config.toml
n_layer = 8
d_model = 832
n_head = 13
n_kv_head = 1
head_dim = 64
d_mlp = 2752
vocab_size = 50257
activation = "swiglu"
norm = "layernorm"
norm_place = "pre"
norm_eps = 1e-05
positions = "rope"
rope_base = 1000000.0
rope_fraction = 1.0
qk_norm = false
attn_scale = 0.125
bias = "qkv"
tie_embeddings = true
parallel_block = false
init = "normal"
init_std_qkv = 0.017
init_std_o = 0.0
init_std_up = 0.017
init_std_down = 0.0
optimizer = "adamw"
lr = 0.000515
beta1 = 0.9
beta2 = 0.95
weight_decay = 0.12
lr_head = 0.00498
warmup_steps = 578
schedule = "cos"
final_lr_fraction = 0.1
batch_tokens = 131072
seq_len = 1024
doc_mask = true
train_tokens = 1608000000
steps = 12269
dataset = "wikipedia_en"
MLP neurons of a small language model. Each row is named by its layer, matrix (gate and up: input weights) and neuron, and shows model dimensions 618-713. Each number is 128 + 24 x the weight over its row's rms, rounded and kept within 0 to 255. Numbers have three digits each. A neuron's up and down rows have the sign that makes its largest values positive.
A block is one neuron, or neurons of one layer that tend to fire together. Before each block is what it responds to, as a language model described it from the Wikipedia text at the highest values.

Fires mostly on the S in U.S. before a noun, as in U.S. Army, U.S. Senator, U.S. dollars; weakly on scattered tokens such as possessive 's, an opening bracket, or a table pipe.
L3.gate788:138165127116099135162156151130117101125139135142144112131124146123123127122117134104135132115138111127137096127098119124075137153150130129119135147114132112117130102105172090135137117116136081100145086125106110123105148113099122145113131193131112054104137138111138166109144120126133155137
L3.up788:108099141115125110134136141114131115180175114126134117116093136108120184105121111111148089154139105111138130140053062074139113087142107114125125067125151080129129091087134145170124088154121107122129138155124141122154162182131109134108137141130140126131083156136096125107132160108155167169
L3.gate1339:140087117121154148157123167091142168128090088091100141111094160087077134102153166116141110148112139111100108136109128143091101111106080139113151123138129133126120130128110100111136121132162116150162129127140109070109137135139137117097200114096106136113111109150120103148071115099124119119
L3.up1339:114088062128119150103119111131069115100145119115123103091138140139147165148093172110114076169101125120113156108107140155085207157115142091106124117085113107130120117152144135190138139114153079132133144185112130123123124160078120108125151117156133096143127060115145100149125105134183167138
L3.gate1756:147173131127149132097117128095109139146116139156132102105125084129152141099123138096090116147165179109119132098103135090085118129170124120098131142087153111128129159117161150086135129128149166143104139107114133100130126154071146111161112157116146143058132152120105149139135151120127152091
L3.up1756:158149150163160114121101110152139134149099151168128146121117093140131131127131115155131110144118131142163112189104066152156139156114116132153154098144110132108159102139116197097172150118112110129164103118132149102144105176122131122137142190133133153128143131128105129135119100116129127129
L3.gate2199:108154135113135143139100135166089158101102154134158154155133176094100129166173149111097125069138116131137122120190105151116128144157156159150136095118135105102082093142096144112124118106126128076125176107142125163094146155132129139108156139080151129145106192149144128145129132136128133106
L3.up2199:135124149156138180136117096159155125130138120117152103106165104117148105142137100117106100110066104143144118072167101152107091089125118091136136147135144109112105139103125115182160163126137164147109136130109184127132127085178081100095112071098185095152099158131125147161136104158180123068

Nouns naming a creative work type (album, record, novel, film, collection, works, CD), often after an ordinal or possessive or in discography headings and tables.
L2.gate1266:133157118123092143163133125135093127140095138113152156112162155107148156107127122102142159070163079135122149100138111041082114126116094155155139123134100116131122124128113144106119138143157142144106143142128140100148161144082134096125156107148116095141121113145182145184168128115050159079
L2.up1266:127147110117118132066123107142091112132083131115115146109182108110153163148125142089132192112093141126120126105125104159115136156130160107091153128055103156111108148154101124129117163109125140130088116176122130075102148138111120077136147102170103135173133103119146121126173165143129093105

Negators and similar adverbs placed just before a main verb, often in quoted speech or after a modal or auxiliary, such as never, not, n't, still.
L3.gate438:134098173125124094067118102154131129096124133120132115113151119116089097110108119159132162125116108150108126099116084096113101131138151131132093087104140135080112169124111126068124188131105076109110153135121143160107167143133132125145102122090116170146141151108189134087157142094129169148
L3.up438:109105163142143112137126150126106124144104105117093086135120115101096206149119130096126094119088102162123138156097113142093133118089129125124116162132128135103136098112136098133137147131115140135114111156177123164084133176119170168103100176130142101121117116140153133155144090153092135152
L3.gate731:135153134122136163127093099128110109136101120130093118171109082086102083153135146082133138179159098172110139156131138118146122132109108116098132127107128096129117109145113103111133108116091142124136102160132139125135125129181116073138108100089113164113149162103145118086121118081110135164
L3.up731:128166135103108157137180123116107148133135125152110100091126139152126153122142123074124110156125126126173177130177109108140124100148160136170121099093123139135132094105110148111136100111133142092118135124143131160121124145092143147158138079114115131130127133137092154122166098150122180133
L3.gate1990:149128144073183111148100097136112161126143117128128102130108128145060148117124124094130103159124126095135148184147128160121136158127145122119146156094119135110079116137102118110136151104131098134149160136158129111127146092112119100166128099119101110143119158081131124121102158107150086160
L3.up1990:138136122107124155125148108139082188134119080118171073157124063112113091134134173121103127149117127153144141103145121152110124132135138113099119123178150140128081123162127121140163161160100095139084116117086162113128121143151155145110135124158114142149152112111148089096124089131117112112
L3.gate2347:152149178107144150153127160135126145158100127097098130140125107169098133140129168103169161105138163112088123132147123119118119136078137117110164079136103154124119136105145161134134126111126174159172169148118111120088113158091134152114108120094117119098120152094123163145079140099148166120
L3.up2347:132158172161138105160097123100183116133138136168157186185166114107146183120144141099110133131132163101124109104123166140116131101118145100158093152152152121097096147115144124113119114139142122118139106135136105150125173127147149165105092163123121120122137159145125124138098117116126132156

Opening parentheses and similar punctuation right after a name or title, introducing a date, translation or gloss, e.g. "Love and All That Jazz (Prestige", "Remetea (Magyarremete", "Jiang Mengjie (Chinese:".
L5.gate36:160128141093122166133157180132138140130116153137129142097160147152130132115118119110119134103153156129080079114131120163114140217141118148159104141143130111106128116091148129102147119117154151082108135135123106116132109160110137118121175127110129144140110137123094083141149116118143159115
L5.up36:095123158107149158146135159116124146151162077119133138127153119137149129127135143115108127122142157124136134123122116105144144156077124185115119112140111138134114161133140119127165137158149152102116084143087129114154124078120130074144140117134139083136114132163097128141140135163072146109
L5.gate164:147099101129106110111139142144128119144092133060122114088151125143157140096129111112112146079121140132104127124132151148150110170110152131127130141152113104080128140120115131139149028116151118129102192142134126143164096120158090140151070109103081131125128104162109120136148139132130141122
L5.up164:075132129158163183092113140140109137147145111131106115106121148111125129108116148125148151110166116138096089110171131144148113128062127089130140100118101116144148105167083107154133103133146148154130127126098121108160146130108136117140152098112106090127137126104128138103119119143094142152
L5.gate185:126121148169126096124134087132128118145096117134156103115077143112123180133132101124132085129155098114127124158123129141126118134112160147107155121168130136075131128129083159139142077123163105117103153143119154099180180120158111134115114135132094112116129115158126103128129096142112114111
L5.up185:100133141183103132104131129101146141143116106096134116122121133163140158096125122142152131121140111086132159135183104134153102164136081098121101145100110101121129141098147149103113149141141149158091111102130147081120091129136123141105106159101121079155174157094112163141095129110089145131
L5.gate382:136099130152149091136130133139177117135089142132143150111069116145122110125125149127093115140134111132067162132105129137117127167136137135153136102127112101084130124140175144142109103150118146141131137116101128120165138117123123153107144092115144128130121130088142116088088134154158121090
L5.up382:102138148141095112184176084114147134126116112126116166147100171157129126120108158109091105112119142096105128152103132145129119163133149115185094163143153157107122118124114110125134116107109147129128128114116158140143146132155102154154137110162183137117129142146108088109091105152115110126
L5.gate623:108149136145159146152117134162144146069131102135144139114142114091126140117106143150113075109087071120092125127142130134064099147121135112087136072119107122115131153134133147125150135098147149111135153126128125078171142094103125095127167103093097152142125109171168112155144125174139148141
L5.up623:124138160127122146100138126128107180152123187139138175096146149116141113153095133126098095159148146127102122171059142150056172129139133121141155090117134161115149120131153140151121110142158112129126143069096177081100122135139134141140128106132190153112105086106113075097159124112100107106
L5.gate875:122107125190135143099132127096163140101060129146138134101113118155142118099078126114127150108094101114062135096166108170151125162091104080075137155147116103098127139119122126079137103148144130147106133114121116132156159141120103122114137113078142116134147135141100119112127136150144138149
L5.up875:092131134124096115131094101116181147088123133129191059150136144114125146131107085133146162116090108133132127146093164188112123146134115151147088126110160096130080125123149115143102099116166131153127120103107138155137126141119120084129087140137118070121109135135149131117151162112158142109
L5.gate975:109144144142112156145111181132150159070086115126110090112150145122124104132097134130103124117149134119123144127147166140101142131090131148121114087136148098131128118102101104152135123122138128102132139138107128104142136126109117110166120105080129135116095147125117120122135120121091149097
L5.up975:117127192147141181132116115130139160148142154098153136110107121135108121113160137105110179152168154143127170100124136133113123138136136112064108090112108105125123162157107132133101155126157159119122125163172155137134106137162173080103132150123130107176122122101125130089131117083101144151
L5.gate1237:140157121093069136117134135142124167152085092154136103133119150137121124125112119136127127118065131114102154157129170131135120133139110116129138159146148117115099115095134089103148140083146169147151163113107115118073101129170122087109126125095118094124095112140154123114148152152121133131
L5.up1237:152152132084132127123147120131089099071144091163154122144136083129135096142073108087162114138147155142167151066149118175122105105112169113151122123096131152126142124155144079146138112111116117155122125091086168149115062113129151120152115204089120181168119148113115106098140171116076139158
L5.gate1809:146102088129096162167141168092147132174143158153148142117108116151108095171124109136151140056123149113146129058153129131116118111137168079102145132136122136107136118110156093142137084120118172137151123112177120111131118079143106114118116136075147114136078120160146093109119130103128193153
L5.up1809:181110152150105141115158163162075147154138113135112177133161109176139136146161126147133100152179112158143126156111109083131096060129140133121108108140160128143112134103151148141123164118129134117114129071072119131115142163123140110133157135111092129135066137151106136172145132082128137126
L5.gate1838:151119128150131134122102140147147150134080121156152107088114106134072135120123153117139125147143101101104150100170156154130101148122125082126151126140101137134089094113130115081124140126140105153117128124121137065117131129164129134152096145119149098146140128162145169139139154163105129163
L5.up1838:143123100173132089106145114140122112140122127142166106133105134135149110151140139158140161133155111143100135125178115131101120099121171137105126156117145117110110126124117139103141167138150091132086143145055148065121113145091155106122154142116132145161105114114133118125123119139088136091
L5.gate1869:143133129156142129152130105144114146184084146127149130144110116136110136085130149153155106090153080117162137142140131104117122122136130139140150096116119129099143127123109154101129101116123101148122144122099114095152142167157093097128138137113144127151086129155120152108126104122153159146
L5.up1869:175117101128113133129124112125136114169134143091144139136113131160160108094110141160161119095158115091121127125150084112076151103115124132130137122150112123148125143154130125095124102143155140142097129122094112126132096140139090126121152134114104150152152107138115142092111098130168129117
L5.gate1977:147146126110160128123133060154136109129105178126137129068110113186091123112138104083126140118130119100119132125104125098114082088136147103145139122118092134157092166139124107171188115141079131135130124114118132150140085117122074105123088070144127138134082110125150089154110150181102144085
L5.up1977:099137128150139192110134088178135160142149126163124174134112108136164090094128112158120144095155108115125092094120127084125122145140139163139149148102118148065087129156127119122123101107102143110119130119106143100100176113109121099122125086122130098150129118102107100150173108150117161157
L5.gate2095:126147121143122126153077142164119160137116135142105135097119131136095110136130161116144159096136146137166188170147174125156115133125130112191079111147157132162120132159147175134138135058147122123127128128098156104172139124106089130148126130145120152135121146118119153123144094114082094090
L5.up2095:132131159138094131127102089134120152155152110163089159148122137175136130099142080132132140131105162156132139117131129142107100127100117052130085135118133120162137142101107123170107112153175132116176111171146161151136180102140138135181120105110130124091144154086142133111149153123134139122
L5.gate2160:151130130098155107154155109141152138100114149097103149108141127122131150123168093138117142107137109110147121137122094146140086098116153133138090083117168109156172120092118135125156123131134149123145156152154156142120144140143125120114168086116103123151166121132116114194092131110175113113
L5.up2160:169128104127139091108125143120169139113141135122131138114084115082158124125100118120135116136130132070117130124091160092171115132087132149128120115097079110144174122136106144159153140099125131152160156145106120121136079179144082103117155090099092102120116147104115118083157163136116125048
L5.gate2250:165143147142143126145093091104122115094094139118124098107132084139125130140137152122103172126172103111165138125117133118123139132107076123112172113088164099104147129110114124124127163148157109143121137142092127090151140108160133133127084126074115128084111163134159171170116115105163109110
L5.up2250:081127116124161097088103155107112105141121116110132141151114127127122094149100079146117102080152128101108133086162156171099140101124162144114131131096084114132141068137112152066105158129118161184122104104151168160096120158103100133142098081127131102119119131102129068107145141114146104156
L5.gate2263:100144098157135140125109141156082142168123128087097172107109156167145137121129109097133116114102166198097086125125143136126151124127121111105086090086125119093154139117169135127155122104137091143223131166124112179118094099128136120158141064119129123104123137077123115147107110111153134120
L5.up2263:120107149129120119149133140111141131133159124144095137076096146152141116121145130100145150163115172133132135128164123158111117125122148135195133145105114127100102104069096110149106139133112149058105162136087097146057156128126108134139198117134115155148140120109144124144121153131128166104

Copulas, "as", and object pronouns placed just before a status or role complement, e.g. "made him", "deemed to be", "described Lu as", "had become".
L5.gate44:155129159127118130123116118115105141130099123091113065102154123120075161148101105106111126094121119125161168175139119149111154111140143186084141145114111117101142113167159129086116151136110130107072109121136124147127088084107111100125151075070117149108127134122106162135155124115097136121
L5.up44:118138151157138114114138117105135134125136113161108107102117111096146123151104131138105115166109095154148123095156162131103156171162130139125120144150128160143132117095152136142145120114107164141129141150157142161103136176114157060124161119121132112087093116088082157096138130129147117101
L5.gate56:161147061154196206149098178148131099111131122135148151130128133132108147092055111107127120110124097113096128185140183104116161123106143134093138158135155107147128080169117098108147164127128096127128118120069116151127087138101140129108158161115175135118124172083148120123101145085088107115
L5.up56:097079091136140149114137151103136157156144108110112129133135122133136122137118142115121099110124128151107135121164137127158113123083151143148120136133123147159143118155104108115066088129124143185145125123067141154175097132125125087112127149126108121124123148129132140130180126142122150099
L5.gate92:094085148104142113150114108154092106078113159143104107100146113086134137169188112188126102127131119114147105102123126133098128135167091132111177112139121137113114093136167117118137130140142082147174076105111121101141129120117114133146130135067133129112129140103148093144174164129049145155
L5.up92:126140126090120152110110156165162126133121158160146117134136130123106123140113117141159154140081119155161141170158140106134123104125116092147112138140147125097097101152105109116117137116116091172107103104142121093122111116135116163149145150090140193175144113130131151121145106131130118171
L5.gate219:129150134115100102101162121165138122105134107124152120106154106105141140111139123105105079085128129093172160091071101161088151158141135105190094157111141151106135100153123133114114089099073111096112141157144152087162076153113116133143117096121173140140136132128082123116120119151090134151
L5.up219:132126129081144141131129120153108137134111163137120154156136099134108123126113135107109162126133125181124084102104122156115149151073160141098118137122106130155195116176115118150117122153115160128183145137112113146068101105160129094098116110138166144126097106157149084095117132175146150129
L5.gate268:126111123123094136152159100145149188164133124127145134138155150125136138169103129139116125105125088096131132138147158157141115115170120148132132116137118142109127092136132107157120163153142121131127127083127117108113115148103111094147149130082121104134126125131137096155136130112141121150
L5.up268:117098129176152172167123105118082137144131157179123113122167155101143154139128080151140140143170123124125152134118093091124143107097114096128141126114117133113126121173102073121136128132109121120129122086100141130110114134108123155110182111151124120178118109113129106130109144104169103159
L5.gate368:152112141157111142136115120129094136120132131104174171085134143124151103110090154094116147155150087176112137072132143121109130144131122173127154126159148119101089138127119086120145132146105117133116136106128074145107133158102131126127100126154125151110118122112107133152104106154142091118
L5.up368:138124128120070105132136138096137126082105119077140108100156118124099130139153095109143141127170116153136157141152121151133109142085139110113105121173140142128118096175117111078170146156135140094107132121156180134105105131134107130152152156127159115105111109108158099129139183122102064110
L5.gate450:166120123173141183122136137137115157105100122124089130081111123091091113125139141116150123161104072127095129145113119082124168132095092087118112121105130136086116117193150119114158150117144157100092147161110119121124106103144106138121140133126110172166149143117160125110111090128140106121
L5.up450:155110091143132141097149102151122192172113126132121108108103102110104120133140140103133099190112107120112129124146092146136128142144142129083139125148099141089109143141148149138108124141130126091143119130127126154086076093156117113150130122093125111132130131093113164101108110158099135132
L5.gate529:102116158144122129145085114126150125129134137180153116080114170064044140100089117118106101155079115101118116142086131130117138116111143080160143160142154138124123174101110087114145117122133096133164151122137114155122082161130101147091140119124092129134121137144147134137119110144103119127
L5.up529:123108111094090117137187122120143110134104105135100140101120104121141137115121112119094139147161133110113151136132139125161122137143154106097137132136097149141113119139126134146146110140115099138166157145133159123158149111109077126140132163113166107120119168090114138114106126099115104087
L5.gate1360:158169154103155109159092097103148158105118136132126164184098131110121125119110142112116123162132135141123159107156139151081120123118139073148142147156105086157092104095122109097127092135094133150160115083117159170073120131167126136124151142127120141132092166118150124115210122128160152121
L5.up1360:143156171147157137144086131138121144147115171133152121113110132100157094149106155152145147153159125116101138097118101091113126081189137115149158106127118113132109110096134143126141097156101110162148135114125155117125114111121115141111135160087112125127117146074107125078143110104084142149
L5.gate1587:123147131137146114126108108135127128098121116167127136129120093115099157101101107102141119112112097176102107159111145112126084132154089086110104149082107130122166126114109087129131097150118092142115137141102108130122079147108106160107151128082131135095146129082120105135159148142125153159
L5.up1587:119108167125148164139113159124105136106132103177133122104116111102138153079135117116104094094134123118113137107135156147125114105122087163133115129135122094167180128149140126118122142094135127096126107135118133125140086113119153136118087118140172110141122101109133123145154154132081106114
L5.gate1664:128138123172143139121139153133109180130124112140180111126131127087107135072104154108149172142163097139171113127102163125187129137110115135097153133097133112126101116148120170106125092168112116133129107128104130095122120142097140108076100114126127079105131094101163158112149095128149136128
L5.up1664:129133101118143090111164113149113149117110094123125118144143084129064173172124147118135125103107125119153123132122139140128137146095106144163083117110084129118129093159140108154140136149122114145150123113111123142113099120156153145120127092161112185093107136108158143106160108172124131080
L5.gate1907:144095139159165160117120131116094124126128116093137110087115132129151186140084107159132093149163065135091173129103120154129126147124156161137138135120136151085165110156111063120195165140122121098121136134116137126085122125129152078116124104103115102114127154098109137121097168098098170133
L5.up1907:098129097155135093103181149138107174100154108137133128108142126104101127089138115124100149111113135132108154160127128110123170103122159112137132149137138152144143156111118102093117135109105101156138153125096127091149135110082140123118154100117146164117094152136118112093095124145120131132
L5.gate1927:128118176090163139153097118156135114081081126153149146137144112110100162138139119118141135111141135125147184182150106149145106127145141177163110123157136168103145129147126133118137136139140142138133103159133146151117117101104143125144131126113183108138135125105125088079126142157148093121
L5.up1927:121112098129155142123140073127128128138146075094159143079083139136116104143149134115107121121116155105089095120174146152127141159150155054101123168094158151123141123152133152121118134100155117130136108129150179132116061131166135111171148112124132109122126086168162106118107134100114137146
L5.gate2238:141104159105174154153149161104116146140122123156158128096115139165128132173093153106117128130095120130159169162137124145133113084106140065144133125146126129110123102157140108151108162112108139118124136102126150141148115165109157125123117098083153115122073157130129107103140116122112113112
L5.up2238:164125109147117133143117117131124096106176122128117143168152147123098146124135132122123123164107143155081164158134179116136128114140146085098093144092115150108104135156150104148134138126113136141134116149121174102121096155117152121141137143128157151138162179109134138096126150135113134112
L5.gate2453:136154159135133086114131103150139151148119131096144131095080129103094141097114099109153124143113160149107128151130112106121119114113147096156112077137119133132131196110090121103156133142119107106107154113104144101095151136096104111144126105154109174125127126147142126169145128063146138153
L5.up2453:102101118069096091136105133143141137090084152106133128161111128132134155080137073139137127153144107109193130149095108102148117105120146165121142171152112164171161125148119090108161146113126094107094146168124111157099098176115123100170123190179167168092118112160160119115178193134159138120
L5.gate2535:185120143166117136131131135143152148090106112082145139083128103109112119112104137122105130127105098161134132154149127167082147149138146140164126120134161126123122113132101089110162088145085131154160167105128122140106124152137101152125136082096117117161117145103165153146139153114135104123
L5.up2535:145122132132134125110140110138116130126112116169115120119095094111161160102107170140134081153146105120146122135142090102133156139105160161117129114144147147156203132175126113104144102065137104178132109140117096128114105154111112187173156076108138079108125164137156155114158151137125101100

Opening parenthesis or "born" right after a subject's name in Wikipedia leads, introducing birth dates or native names, as in "Maja Bodin (born…", "(Юрий…; died…)", "ZAZ (Zaporizhzhia…"; also "from", "father" and "mother" near names.
L2.gate2318:141146145095181133181104159142122126115081109115135153163104152100117107135106116117090151096146118128099128111127102096090099138129175133083121119146118065134139154091119132106163128117149106125146150163139136127142090179156125137131147091111119153125139154142114123158087145140136161108
L2.up2318:142146107166186103138132180163121138143143147139130133127138121157088100145147124130118149156121109141098105098125125093125116167106119174108095122122123160117109134111123176124099100152141150128148137087143117158123137150122174134157132106121143164108138108144165100114135086106137104130

Verbs and linking words just after "It", "The film" or a similar subject in articles on films and works, such as was remade, is a, won; weaker on table cells.
L5.gate83:144107082121147132107151131137112163116087148130188138147103130104140083122128132137124079120144129147136062157114150160109095168139126150110126075113077137159083114112157148139148095144090147146138117131129153126130155191137130130114118145119130075198111187095103093113126101167128143152
L5.up83:142119064130154115118085115158132158131104133102114140124150118118116110122099138135151131112146114162130131156133102094152116116119151089093139105058131149120130172148106145119130112112161096111098138108147163107091085107137154111137138124097161133128142186127148109137114118148146126147
L5.gate379:130122166137108201092125104127153143106106160123149112130136103147113181149093137114141090128133165123144170136103108170093122135178148122102153155120109131123135138155154126131177134135116121115103096113116153120141104128110144140118124133128125147129174152118142114187170104108106135121
L5.up379:148166132122133153084097143135128154142116086139129138111103130130153113117133138091158124189121124170136113128163110113153120130129125125126147147113144136114123129116124105128096071125135122160147137143138117125149108195148109112103138158146088112165157085117112129111151157123127160162
L5.gate441:152136146099074116152105109143131138068120157076163148158107120140140146152146081152133119166177086115102129153181136138118128141098070126135184118094152130114129159155146123110141148164134107159138133154077164097134151097132103095135110113120155125136108105144107089137139122079108124105
L5.up441:120111116086107090150148183151091114142135090135117131147127158126145107111115127130159187146138190089132119143127147145141085063144090107130177131093123141163094142104095154151127152117140118144098165205123099121144122158152150145100127142153143127150160128127136117131072172150132161106
L5.gate560:136116106137109138144131134110117146153106130112090129141097107111137159135148069126111089135129153147116121111098076143133100115137119164136141102132143096124117152113149080134098143135105107130138146160189139083163110131094124102123140119143194122123137152157159134139145076145119096123
L5.up560:098131128093100135152134141152105130150127091128099162147108112083131107134125139145116106141158109105118126114133080118162079080115144119131118170109136094124122087180082127115148177117121087148064136117134066135123116128136120144178205130143148127111161098107102117123145113132158105132
L5.gate624:129150091090157113162148135170147120155098136113129120132137129133149141123076147137114211104138103120107139114110099144168141119080127093130161124125165146124076169116131111137137144150085125135121149161124120138110091145144149125098097107103143103128101151151112153126125073115137131108
L5.up624:110145165126097128109110138123093120086122150145146122096086127132122129102112092111149094147156129175145099114096108147146140142087133103123187126067087109110164131171153133144136138154104089122160111151112094106127148156120130160160160112121080114073140105139132114133155120135095134131
L5.gate820:117138115136100128147108159104126123099116135073136070102137125089121182090123136100133108090093124157154108123142109139145137135130122097136145136162144128114087110092092166142138114130097144117116113131116126111113118115156116137118163149114118080140168168132101108161144137151121155103
L5.up820:147151148133132126137150148154150113124170160106108122180125116142068119147107154119104094118090159099148125117142107169136147149116146170106070120136173135086120102157092119109123079107187118091150141116138152098123151167173158099137151110146135140112135127119114130110126125155148121102
L5.gate957:135103131129136131128084102168131144106081144112140092114160178124132144128155143128160133102135136094088121146109160128102127119109109124156105155127132119131153099102126135131118111138114109133153116152142128145114129132144131130109156138118125123087139122133092091136157129137098138159
L5.up957:116144099156082147105079127161133126140149143120115121129149134122128114088143176147112085091110132116131105069173120114180131129100117119143135143111055146160105116121084154162111139119122112106113144161122121143164092119103106126098144122134135154128127132141114130112111096125106152118
L5.gate1222:133102155086140144121123130117145077102128091155120120150144120168140127149140121107111086057159100143173139122110146155159086126157112161099114151097074147069135133119138130117116159099124113133104088138114126129119129137125108114094100120110119148113147096131146124150131123133103188101
L5.up1222:125123117124145118190136143110123099139151079139151187129140141128120174100133079085137106116131139133161124100133138123136060104131121114162108140117120094159098119171151086085142126111098135111121103168135141100133116147135145089147159137107113101151065105133156111154145114166091139114
L5.gate1349:130114148083122126151124155144092091128101132075120130110162145125167175111110140115141095127101078125105127120144119125154095164129108119144103161161134150129107070110116134134107115120115157152094155177139118070127161181144107131141118134097108118132126141160130138114134116109068133122
L5.up1349:155147152187096138159099131103054080074140125163092159127109104129193135123127136128168140125122120161123118099130122109143097120125120151090136118130118122137126140185148133154145131131125124138114115143144131115051127106183104166138125109157138109114127162109130134124135154155108141157
L5.gate1372:145130143118140142142141159140153101087107142158145099163125085134122149129104126146136082136134102114102117101162156108132116149130142117145132150119138159132134109125141136086149135105151069117123126133142095150157123156152136098144103145126105117140113160149120133123152131122107150115
L5.up1372:137118119124128158137126167170132091124123122195154098102121165128140133157095158138133120148163129090134127090103150086110170095111143101095119105098129154139077149136148146144140131131127142141114158087089142119176118133160109135103145127094111139155123123095113140082099158142117116107
L5.gate1512:110142135188148158124112123173142127101120076106106105127127075147134156113120153094088146120124096170154136120118162075118126117109106131127125145116093106144118156109140128120156129132131125109110132150109129108148065143112121083125172128096126155167126144160139131120126095121105150124
L5.up1512:105096161124120087133091152114145121151129125136127146144121139114114143112118137124132150150103101122141103106128119132161150174112122118097117109098155145114143127104169129160124166134149123127154123165118149110138143117140134131107110130137104097138134110126102178114107095159105153111
L5.gate1974:110081154104130118132092160155089124128147117124132082142127155102168137140086123123118095111132104102141141107125147091134154143128150120115143124133164153108140136126110153105110131145121119152137148119071109086109163132114136108118136120135058157116146072144133150105111139101078168094
L5.up1974:125088131147104155108135115169112146120104095124161143144138106124177161112081123131171132145186082114121141133089145133115117125113118116119124161103137144102143133147144169117106140138095117151063123131106132119114134117154159108129100171139125134138140052110131153107154155117105139098
L5.gate2277:145105138146139134160090119129115122150130086110134100073112138101141132130123147082149116101144138119194105143133107153142097144124130126080117124100117142112110146096093118146118160134097146115113163187130111135159149147169117092119151126083128080113131133143119100149150104143091150140
L5.up2277:124094135129143079122114139125119178127131126108162139136121107123102132169174133130134112164143123176144133166126133114134146127149135130147115104121117135135091076165154100155132076136096133150155130146139082150121103118133132138143130114099153148123164129114118184096162160197087106155
L5.gate2310:163116119146137132153141139121168121132092128091107141097143126142084170114127140109124132115127092136089093122129121091128122120115112111151151137177103104133087140150130126136114127115114150147110164140110115102127164156182096121117110101127143107167118128160120172117137059147135154117
L5.up2310:118123161134102114148107136124106074117120107130141124136119124123152160166100155139160107131156119138117128177153128116174128195121106135130161126135105143106112147133172149123112132135183137182120107130114099113098200144211123121133115115093114140093100121131103185104173115130136122100
L5.gate2629:111108113144117116156145163128133095148073144112126123132142094135133136126136133152138143146121164114098119167119139120175106120101107136187186102097152084123106132188145105081130146103129072124114118148133143100149127173096110101081174126087098101127078174132139162094133132130138124187
L5.up2629:164131113137170110132129091109083104151133114116116141135115138115128172118102125127112115125110120137142117078130108140148124182099142094120132135097092166119129143134127104127098140109123125121076115125159137141159125138161101130120133088153134098148126136122132052156141132169105140116
L5.gate2744:139108138155141141150108136148131113106128124076126133149116090108096139084145124137152141161101121127127174129082164148123087148114113117046160138118143098105149129109089108114146142117166139097103108156141116068139104152134112136082169132125129126156137161154103130113150103053122100124
L5.up2744:145110109111154135111098131146122092151110123171131103118098145093165129090100141150104097138141135094125093145069095142148093125118109127085100156105118140127144113077130146150171132156108120105108135073160129156141133155119134112119141132080090123123130159094145122092118136139151127117

Linking words after a subject that introduce a predicate noun phrase, such as became, was, is, described as; also pieces of names and separator rows inside wiki tables.
L2.gate2572:132094111142107126129121138091133141125091139129170121146153128105087158068074167114129168124127103137105162127137110149157153156129124102114109129147146132108155059182138091112152127137114149114086142125106138163147145167168134088106161136102132131149117153101155101162120138127141138107
L2.up2572:134145126139091112131133137138120146150152167116101104101124097144142117112100127080084131097173108102145121119155119107109142145102141118127100163137150138104127107129150087136097176113092117139132136129137117127115113130138145112127094117109093134115100133133118138099156144123133123124